Part of a small language model's weights: biases, 5637 steps.
MLP neurons of a small language model. Each row is named by its layer, matrix (up: input weights) and neuron, and shows model dimensions 144-239. Each number is 500 + 40 x the weight over its row's rms, rounded and kept within 0 to 999. Numbers have three digits each.
After each neuron's rows, "fires on" lists the tokens most often at its 100 highest values on Wikipedia text that the model never trained on.

L2.up105:532569499472508472502503564524433505476497483574397496441511495500526549494495510523453474510525521537482525482481508559464518397467564535477489487546459511526502497473546543520582520612507552512543474527443445498541455464523475518538424471463432519463561474470471578447487443423479477524
fires on: ",", "-", "erson", "ms", " play", "field"

L2.up53:523483482443457497493476551566576473476550481500509519471524547446547501492475498505461499454451510465538535508493546465530509545455406511577486497484473463541526513504513477540484535555423549509462442526504592544535412476599464523491553490528453441513501516461562551483473445470493541453
fires on: "ain", " band", "aus", " support", "of", "vent"

L4.up333:519446462452485573505495442497466517501419538496464522580472526579521472471461556460483548500489489326553486507476470473497461508499539523514477546569507491521448621516506506508498549494481505435515470466532446491455510544538455529466441498437452553522470494512491497468531509452491469487
fires on: "ow", "o", "_", "ubl", "pl", "he"

L2.up235:461510453517535485459505479512428438500450527523490482560515547573556505474475507557618537470536474470494553533466512461525505527453484488555510524523420449499487567428465539502531491421491543467492459446488475476443406561534582508520574458472472513470479483415472494561462516434517506484
fires on: "ake", "for", " open", " Sup", " Se"

L4.up500:529548432525514573507515521501490480483526494511542512537451581489505546501423385544514508506543507487496539556412510482525470461441451443599489577556486467523461478495471464440523558576515446475514436485493513543520529513473492544476434377482550509511525392443559498526456439453473456461
fires on: "-y", " sec", " had", " f", "ter", "ign"

L4.up299:524558505408422461477460526529387526526462480458545501534510510477458486492462497524473457500485544501524533475480526453479517512593530532435511548489546484508469516574471534530431455437444454528470444530505499511495550546526580475467513504525540456433548498505448529393531502541491488530
fires on: " |", ":", " /", " Gold", "cc"

L2.up20:541493466471405520419489496498491530464493499547494572433531507460512442503505466526460532492526472473561498457499540508556478517415514537567443511451448471492498474470474517435554470523452448479463452488542455481514545473495509505503473522479481453533484508543582467504541438485470546459
fires on: "ars", "ived", "form", "|---|\n", " time", "ike"

L2.up483:488504467496530420547521519474448508518443453481509430469447519524491477580519485526505577409549526500453525492506531452479528489503450476498480541516504466562459530576516476451459513453431532445552487530533440537502529517566485472449515487501544493460474534505487552446496499470503518526
fires on: "red", " called", " exp", "ys", " pe", " named"

L2.up340:512522533470439665540471473534469517508486461550539522598493487486438468494477521506523439457451496538517510485515544542507527455451504457566434531514514490542510465524543463463497461436538441453486494530541569502516498526472475530514541490485484494548483541494443434502511521459553493495
fires on: "les", " —;", ".S", "ino", " Dav", "z"

L2.up83:487496481473534467510486531506488580501444477495505474467514464475534501527550494478534441465422530400610485489474433506460463503524516510530542505437510490539572483515485552476519491503547484537593467499533509534476475505573548537433496462489441496541459454509511527532505523625521521496
fires on: " =\n\n", "oci", ";\n", "ode"

L2.up377:496553504503446487577474505621453555528464454483458513522486450494490499469456536512456487518541460511478551465497524524515482497457480474508544467546469499548516488522448511530486566461453438495443437461395509499499490543539458539526460465478513551499524456525529538545469494487504411475
fires on: "ography", "let", " —;", "order", "ady", "tt"

L4.up110:422518550445430499534483484444518522493461524487526452549516489485566533492491506508517533434501419475530484526490411460589477477445570529503536536493530430503475508404475548488583494473512487514586480470429487503530520527499498424550470481471497533403474506616542540531541523494481537534
fires on: "ace", "0", "gan", "ican", "ied", "ew"

L4.up445:560487471498469475521517432542515493479521509534454481547515498552535410511500479454475550536575514521569437542444442493525418516482479483555529511538537494521488497528449627538528478478500445521466509432502431460526523459496484466574569515487467493545505509486537554533486451523448501437
fires on: " species", " us", " appear", "ael", " George", " de"

L4.up372:554555493532433481475507549509451592502475519483463495540504459479520457485482569477533508438487477558523480501485471488527541398469495501536489523479488460557502550536518499544498555521524540456547463451476487548527520543566485404519503504466472510502484490499491515467454381552517471480
fires on: "\n\n", ").", "ural", " The", " are"

L4.up426:493495463470463505440510507513461522528504468538550524558534435414458552529482524431472533499475470535532501524482480521431550479509535450527494538504478462429469574501522552500478447483487463522529417475478474480538511548494513395492536534530564484494501529507511482466532560430496439517
fires on: " or", " and", "ly", " she"

L4.up365:452540490462466498531461486533463523484373533540519566573518488507520481532471498521586460537438561506549496494513487465550493541539498556460534529553550506402483474501476527511507500467507539484463510491501495495586502533537529407471464516537509498447559598500503485471541510577479464581
fires on: "er", " and", "ary", " for", "levision"

L4.up423:510384390489561429472551471469443466467438521439444506525488519507517445538473544448596458510506537443473468503498523523578497455481458497527502525553477482542526504461490538559517481465493510562524524479542440525424462471462453517463507482480531467590429492472522506532440517510469554452
fires on: "8", "9", "ased", " called", " major", " JP"

L4.up239:528533479535481487520538530517535470526451445437493440487531507492526446493419459477528539502508521519524532505513537494445426459448433517544484462545455470602451498554476525475544488500485484513488430457462516526508490541444506470489416471480503553461456520523576569502482487508507486519
fires on: "ies", "ors", "ied", "0", "als", " information"

L2.up110:481438495495544515538504539488510539470486493485514508499515524459525586451490459458509432471547482544479482575567522458465439493496536574544551510542522485539474488495491564555449481500430485466463555502558528454509428459503519405486571526490588463540479494500483481554507460503509548488
fires on: " called", " set", " pre", " February", "ico", "ame"

L2.up490:507564532526487472513477552503524445466442519489496409477497481496565413456532501486526459467513514505531497566498527535531532476491475466449499491539497508492471533545476522448540463523439476506500504563581464409486463500468526493540499531444509551585430523600622523539564570493508484515
fires on: " War", "ama", "der", "ada", " rep", "vious"

L2.up179:505481472500510580519428466499467531500532488479476493473482487545552455561512593485503497547477546537417514468513442456556462429423469519512451548531488426549587488553378529473461506513527512522465423502468481534452480509524523460497506521538516559485504511462482544572509433527484481458
fires on: "arge", " name", "ording", "resident", "reat", "ions"

L2.up112:470486493473519454407526510532484515467448501483488507521495491557526542453459559526449547539476510431479593415513497467532497549500504388514557495463518552428537562464457569447516469496475477457543546430488506489548539502462474555474460479505452434453538480517479471469455476505497459517
fires on: "ase", "du", "ician", " bro", " may", "oard"

L4.up145:500486484510408549530470497544464557538394503533517474512522511486481506469484526480518438515437511520534521538469491513572527545522438507439473505427529495540483512522487572524502461487555484521462478478555508550540485551491542459482434475606525437498476531430489489581516500513434496530
fires on: ":", " |", " is", " s", "angu", " "

L2.up360:474526516626530539497504559543542466532496456526515558465574476525477465483436462539542482444490503454498545456449509514572514544476417520470475485496510434482481527558534548514473476536542547607531446607488535539522502533475439464512426438445546476450497515558509514587509474467524502461
fires on: "air", "hes", "na", "ivers", "ave"

L2.up478:578458477511524502473488476527525482509469556500503514522517524477510535498554455484468472463543496473550516527420495458520512499547473434571460536525497473504527513549484493579469439539462450538466467474552478539471444493448496493497550473413524419451581507423472473554481482480458544479
fires on: " both", " support", "aus", " represent", " sup", "uel"

L2.up278:486532421525457592513438508561433480469412451527555511478485507498509456501461467467389476519511491569478481492491520500498475462425523401457502506518503497503475452431519485540519490479476549541435492498480498548472509519502431493516521519468527553454502494554562582498540508468548490432
fires on: " up", " one", "ether", " born", " River"

L2.up148:569534479450423461511503457544499464465563455531452492546491553463541529456515491436514477541517493529519525477492618498487505522442507457573504445530442531535506522554487531525547515535512510505458436559475497503464435520517470547540540463557487525475482528472424505500501486424511472468
fires on: " name", "eng", " am", " prov", "ise", "ograph"

L2.up274:477524469476470540510474475504550383518454441510566463501468559505482501496594500505490464504488445516500540554544463467442500476551460399553516491506531489416518554591475499510456458426483546522454490384507519472499506528533546553482581498436517510560457494516502486416510432540504456525
fires on: " well", "ically", "raft", " each", "arge", "te"

L4.up464:508498473493496481425466523494542532495512526466387540476468480512454501500512550573488436485523516460539470520426426504469494431488530522473466537495488459516446474538483599524535573521533467461514495529440465491513515456515524525539531494507486509457471444464554449519513463495505542476
fires on: "ility", "ics", "levision", "T", "V", "ical"

L2.up175:515527484545498513525475508532409501462468525564481489518503554484535490471552511532500442451603427570580445473560452504549486454472493485513472565528480428499481419584471484559478494561478516430502443561484416560576468472527517516520486560469518447488502423509477499501542494500480489471
fires on: "ities", "one", "eries", "ards", "ility", " ele"

L4.up367:602480502492433578463444413537561481512472463468443470575473494507481519490517516501529453478542511523481472504616524467475465471390513547528473540541549446557491449562507525569524571522485470442492520439547513525498449519526469513534517491411464399522524545495515521524478456483505473493
fires on: "9", " US", "8", " JP"

L4.up302:456464423489500522515538502466501461535422498483500500497499559511588516501480402481552548498588494423525504538458505460515451485440431482489473539557535472534538531494505514521518544562460494545544480497509432465513507491493524509503562454494506491499498463497511497543450470468427547463
fires on: "ire", " (", " m", "'s", " as", " by"

L2.up226:507496474574513516515458528504504501493499481489516510564469443498520612485480613510553537498477490447528524468510545500521430552493518508509505549468532470478426523451495485502494459472540468434521529536449554510517491486485461547548545490441521454456468418527490511437477509495442494419
fires on: "led", " did", "\"\n", " near", "we", " town"

L2.up216:534514441502478565528557504589499464551450511552540489517469535505530501528436582534546452417547482557520434523491494525448469522523501505517430478508507478476507500582481563509536514604486475445504448513523515504460482477523495529504512498478556511552501452420439474551575439522424436530
fires on: "ional", ".S", "ards", "com", "one"

L2.up228:435526534453433498404477498481497435486498537533499586524479514518489396455501428532524471565447569552443525502546473479510497481535533494552561481567472478453495536518552433494536491507485520476485500509516564565493497463468537485532446566443488471454561568540536594516519501534567523495
fires on: " name", " called", "earch", " him", " being", " these"

L4.up216:527526439447519493486480478543464499568485482486493509522497576514496533498448463480561547500547462477540555539550458495538513503513456491398483581538509504464451547488511521491454492490520515516526454516434459453471574535487512455535522467530458511424483433484491555474588517547498476531
fires on: "le", " following", "1", "4", "ating", " long"

L2.up262:540577530477630468526480543517485507452437475503532500486578574476450485483517482526438537507453448486487501565511479450569483518488490477402511556486502478508478532531404545560412490479544467527571491534485484617514528501457431530544457495582534374569519540526496512562534428518550496461
fires on: "ne", "ross", " Japan", " its", " India", "me"

L2.up190:493523520473541433506513490446520510501444480547535475501460515510497489549499520521559462517414521544393516535548466439546394425523539450525437489477462521441501550497538535509481528555438434507415530547537582524499580528486442552477496505491532477563486538527490493523511533503440507510
fires on: "ild", " well", "ame", "ind", "me"

L4.up46:561533467487481572498505463498526486593508495482406479551476468498519487472513540488472476486471489499437475518521523469436449452459511489468462553523425531486513528484484553508530512572479496458491396467450432471500494491488463558587447488491549550521551520515515579491493435511584402448
fires on: ",", " National", "2", "ternational", " American"

L4.up456:473488491451505469496508466528527457490372472502570464519536534513534408521445543567519519491464482511485436569483500493461487515518516470562525468474411515454480520516477535484544429543517513579537418499536518468552507509412503520493494478547474547542483484519561531502520509515584486552
fires on: " and", " Be", "ling", "form", "age", "hed"

L2.up240:531519502491531497477440511573371495449564449468507511555425465474558434487506535545511446470482500489523481493537505500560513455451475505438482481524554537585491509604537472565470460475469464497476490486632517478486471523496508511486475500446467464502448488493464564519553465594508510497
fires on: " No", "ber", "ode", "pr", "age", "one"

L4.up289:536562449564454521485468454519516442500462551493411452541492451499548455502494493465490548483490441502510582579540502467491497534460457474576451532422437434540539566512497596552531476544520544500533458482542491515485490571483514484543463479511473502568499535515503483484493466489513435482
fires on: " Gr", " made", " gr", "ted", " did", "ote"

L4.up448:514497461533448524462493586458468553498489525559518473526409434554518535482461500578507539508564496506543457523496457493525480474579469431555529499544531492450430415539494567505486556450532538457586492506498542532559565519470513451531487485544403526520462510511511507468496492485485521516
fires on: " and", "attle", " ", " family"

L4.up457:495539521507456505495457517504607543479463458537467498515433479504525427501496477517537518502477526416486481480579490495637549525452513569478461551552488569463479513524410567558484526498464545482516421544506464563486462502482409488614458510438505430423610547519397528474494493532453520432
fires on: ":", " name", "RA", "ius", "K"

L2.up288:447497386508469515452558505548487465503413483520452501517436549493526504507485504461533523460527426567563563531454483512498511466453520495552498518552515455574465509511494490458524480549557517409479414465545580405536510523560467494495473469473503508511442403493539528427496485515489536508
fires on: " not", " only", " third", " state", "ept"

L4.up157:423501461539531521500529466585593529526557523541524550497532484559476502510452481542426458467481614575518462497436491407439500529430501556495514573507563474458478485489500502539588506552517446551470537482436526521517527466549464484539513474534525509568495463516474556555456478479480518544
fires on: "'", "stru", "istory", " war", " were", " polit"

L4.up236:565531480575488460552490565564494508497496511533519444521490498485456445463521531495511502515463442416521457470545476548514517532508485517508461474567494531520494546489471561559511487558474509516551433548458405504471391536559525542545477528440518508439548556487539582438510494486522540443
fires on: " County", " City", "iet", "é", "ake", " loc"

L2.up244:484471498508476542555516487484477547507451517477434525484453564498529542480487515522541536474424412487401584507460496469533505497543499506494524478478549490470452557510512558501504526552521492481562521450580557526530563450458496559479496472524477497558454535531591532485466498435574577420
fires on: "ret", " only", "med", "ended", "ative"

L4.up495:488453466556415570480528486448484561487483553533464505490542499474515520503540461434512433544458598551509498483441591533552500457540464550580449469505557518497529546478501513519514503523425505500515487547518587491509467522519601426477423538507480457530524521475451490441493536527413504490
fires on: " and", "ten", " des", " ", "ib", "9"

L4.up389:460437452530455469558598501465551523544483539438498467472444451469540535429525517480552493490518497453500512468513515389511519519488446519545502606586476552566481439543529516518513554468402505499511550478556449552534537457515510456493498481561507523562530462410431528490442447478550531450
fires on: " music", "uthor", " election", " cur", "ilm", " design"

L2.up219:542445485503521555548516523543508561484483510546539513439475543518453588575519481525449460521443543482478538441541488557515457445487482471529528517497427459470487453524449489472475513493516567443429494510434547502471464508583590547464481503522534510497534527482543483538538489509433462434
fires on: "alth", "ales", "view", "cept", "eek", " However"

L2.up91:475523429546432473487500441463519462509550466544511542480446507570507472482495557507534514471500430528548514520568512478452457530442468505455509471492513537512576489521555479448512445533507494505496496433488491525484459534509537444594490510498476506537519532502496488513567439475499560524
fires on: " before", "ography", "ummer", "one", " Canada"

L4.up2:456515429536537569478502511514539508491480501520461490545491491545547465496477543432621526465557475448492522468476521446448531483496447511529553473560506528584555503507429541489554463572490527526493504487568494431490444521543410474574484489430477575496469456520473486487492528447564498489
fires on: "its", " system", " used", " released", " vi"

L4.up166:530482473460493422527467493509466551567468472472468421496510492433504388521497533495506525560442525509524504558468511497510535524533490513474487480406475515481520599564356533550473538568465519529476401490519576512504481542515488442522493468496488469490496518433561518436532447615477442564
fires on: "ative", "ography", ".", ":", "als", "ouse"

L2.up103:522519551551501477485484490563448528486395501481519470594511509518499530511511460478520527542584486539531422506518431533508554525418438525557450489414505508494510561465476554582529487540512430466490476456566487524527532501511525578489464460499532502435498452470453564504471511508498503510
fires on: "ies", " including", "ates", "ause"

L2.up9:479436424478550465515526516516448472604386521507453513519520582526531490511534518458464549516544461490475541537442521451515485463427496495585513477522421477473485568468502496485564507522470516587491479514521518480517531524475491516482481467442514449469467443473552501572519493519500545428
fires on: "ett", "ward", "ollow", " Afric", " Russ", "ject"

L2.up211:523580472583405465481516519465436474476501455507390576477514497552529498459501461424539574459525490504508525524467537568525530509478552484540522534567533551521487511477512499514474487450461520475453478497553559458504463477475523514490465461448544510493448480462538524438486558456459517486
fires on: " ass", " place", " sec", " Fran", " min", " held"

L2.up349:508558549499508573487501506514454469471410529571467487570456557481537460516507505459524524441483473484518500544457454457573468493515460495465482515507509489559425518475511486521511458522484566502506447501529452574466525492454435450459455521382487492464525551543568535506490546446555519434
fires on: " called", " near", "|---|\n", " along", "hes"

L4.up144:498488490457541481513468471495469459537457491503480513563526495475488415514495460465581523494460556502534495520437438522532549489477460424528451512512508421477432594529526535520513501493515481461484500464596478479483516496502565491499530425524507431482507438463522498546454519470499474478
fires on: " inst", "ional", "ric", "ip", " Roy"

L4.up217:534467500527548557513494492541438521521469556511461510477436483466510487480534532544542462531491446564531487508497521545556471491472464508589510519529420495559517462490476489524441514552472534523477469497501424500501382505534507457489500560448509532452526515484497532457529454497500473459
fires on: "4", ".", "ended", "5", "ed", "able"

L4.up488:444500453484462540555494541498559576507444507484489486572550528468523431508453508528478518566474464517518520523530506485463506507591479475475424433498495492556529554518515515499500509536508489564515463559535524511533542522460476485474522477535494433492540577451457524441497509506468504524
fires on: " in", "ig", "g", " c", "ches", "rough"

L2.up195:446469438474492525401539506460452485519499466465524556564521528468473564492514474438541532513461506521516528495460468425564510494482497554542462503531495559475444566400482536490495479444413460530483515489566546500520433512492484495459550518464539500527520427440470418530490498474483564497
fires on: "-", " Pr", " who", "ison"

L4.up55:515483494514512611495459540534568465536473495476495469508457497560573501523468383523538514507522520457527513501510432453471529497513488441530465489413486481506567484503521545518496476478404526516526470486542429580493516496422471413472531462560403467599486537466514497472444516497468507472
fires on: " album", " rele", "ared", "ised", " to", "iod"

L4.up443:484545442483563559466444493551496484532435468560479491525481561524548464543483504502506455476537464433494420519486495430575497518531498526462523468541563528483497539524456566568487504571493505472521517502458464504495467554523449474456533479489558547389480521527435501467519516602524462526
fires on: "le", "e", "u", "i", " in"

L2.up301:491531532474457586504485522558457491487518436516578485512516553560576537508512462502519456529455478485542459468528522520419403534462493428505510528570521491489507448550530506497532491537504480522501509493471528453493492456495490522464499539503461518519460465577524470532545485537512470458
fires on: "ales", "ists", "ning", ".S", " appear"

L2.up89:540516475501496489517491488520505507509430489526443467512551590570533471469506443506562507503545562379473450503544404487499475518468536469503551552514513479428547499538454529533572505553515496472526515513503503457560445441466451521535517571436445495528462525543584551412460587513471478554
fires on: " released", "ided", " again", " used", " "

L4.up8:477515528515496475479481509536435544479433450522517444466512488490562513555482492451426510511475477497490519506459487443530526551547466462476607450420490532468582493489476596577433463527407516563528530505516469481543472524491502500460473465515429499476513554546477523529494496505474542520
fires on: ":", " set", "alk", " |", " num"

L2.up41:469504460464393502481516531456494406488498460473515474535543511511482514492434481476501497492428535576447535551518545529448418420533490439532489490510537514457546511537498487467554462488524422503466508430538575490572498465471532515476468508451521507492547452476529519539535520573523451524
fires on: "ade", "ilm", "we", "hip", "ches", "ople"

L2.up484:510546478533478484521512533505489435542440508523489431545487506545551484525467468517526487517478529452522602487410481467500437495531545513553494511465539448543462545467519481523502498481484444488495520466526537492501468537468512493507504443480504505425526487469522469526503605509445506495
fires on: ")\n", " left", " For", " Gold"

L2.up68:526472493494504518430430504480431527534513549522518479510442491578521456479436420511501475511495573507536540425523460532493500570513492461468486466476501493559542471486530453484472551468433509489502551456542464499490577535506497465542452514562404517484479522470513478444404491503521534471
fires on: " •", " ft", " died", " due", " population"

L2.up345:534524503431526427501568514518473456411499546509477536489483525551503457470522481449499476523579508543478458578524510520392478495505519437516508522527506502461504467583488529460496477521499467468390527435507492564487566533493582539490485526471507458476529469474565484559574482504506533561
fires on: " high", "ty", "ode", " ne", " Gen", " called"

L4.up410:497523481524404538465546468534518496587510451529454467499450527464564564480489469419521424560460507500466519499472543540481542461519506404453512509506522471543522528495510524545470565472469470440545507472512466504554402500479481442526468522490476531467539538467429602518511506517443487453
fires on: ",", " music", "A", "ney", " is", " from"

L4.up467:449496520520553502448574446514522559540506549494473539515483540479449557512498504512466458521476468481497533496561495485513530484534494458502473417476522421557490502478503521518529450571520475556551491541524519498530508480543531490527483538482489507456444511563437495486541452482475550513
fires on: "7", " of", " General", "6", "3", " by"

L4.up250:465511485496527447518526521487521478482438480435458513538477474491481526513504452502484500584473470522500488486519515467463468429468563473475415588439462468564553480492531535539488515491449496453542490416495494457587484531516456506534469475440490475494555545429509534477526417520552495542
fires on: "ation", "hip", ","

L4.up4:480512501541525464480433506475488514525547533538496513456517529489485534466386526521501542477559559523546506596466465459493493524518493472531534524412491567523515491523498554516527506499567508572549515568468470493539544485517525444469520469502490459482500525439560502569546529481540523540
fires on: " ", "0", "our", "as", " were", "um"

L4.up463:534463488475417549466496513458377532446481497486405554504503482489522595501522547444559525452456517466508443607451516484523466527504481504524459504456515521534448497524491508489546516517499448529521446464441521499482498496486475502455531415440591518504506516563461489478450480504447501423
fires on: " inv", "1", "8", " res", "9", "hes"

L2.up214:468488515496436496511543505498530412479501534487539522535486520493503490475514528478415504537578589528498468599521515481505494580492463490517502493596500455538547480541545565528556535446554487549490432527555496488426492450458557520537498559517526558500531520546530498473508494551484438432
fires on: "oman", "ok", "ically", " sl", "uro"

L2.up457:471489514554501591487516463494496507508568566580462489543459439384531480527483509485563495420583517478519515499506545463489553476431475561553516553578519562454526481510504544514473515557442541490522489448500509511563442499495515491462501479451492489525482536376490558502474503502520517484
fires on: "ave", " mov", "ett", " Dav", "reet", "ron"

L2.up271:484496478546508547512528535543556485516599453489487545563497459434498479531476464505491510473508451456571480510472532488509487499503407497438587489534490541557392452510525536520538552615431551500541466578516451478475472522575497555511460500485518493498464501433483543517506485533489503464
fires on: "wards", " into", "ld", "vi", "ü", "ats"

L4.up305:445538505561458538422463562463480520537556496490447477520465492499518604452457518506445519474483543519478566541504484527461441500507502491490481521541538508511502479460520491479536453490428537450515449467492467488539510562555573483503490509516480508447505475451460515470516434492539561502
fires on: " well", " Bel", " began", "ern", "'"

L2.up381:497516488460536544585485431600415513488580482515468410521496492519519453466427469472495454495492531517471464515442537533514517501513492476471461502506607565470507522533464499504460453484522466533506486558534533468449481494509461552511491491547450480477481418567458526555479520517547487459
fires on: " name", "erson", "row", "rick", "ional"

L2.up506:453535489562453529493506497454476574499511507548460540531492500488536495496474583489534564517469482482480547609444503474575443464499450501539429509507498541446507509480506490509469483491514427461495487431423570449480557469475521530501490519484461488502434456519500475423490602532472541608
fires on: "ides", "ral", " including", " local", " small", "eral"

L2.up77:484519498466524503444502489470456542445457488521425498493533564553540486449545489415466543464514477529482472490504508518451541573430533516438503519495506550515506534467497513514548537583430545501537490466516380470513473507500487556493414504473479547518502512510464554549484529424517499518
fires on: " called", " named", " Wh", " along", " Con", " John"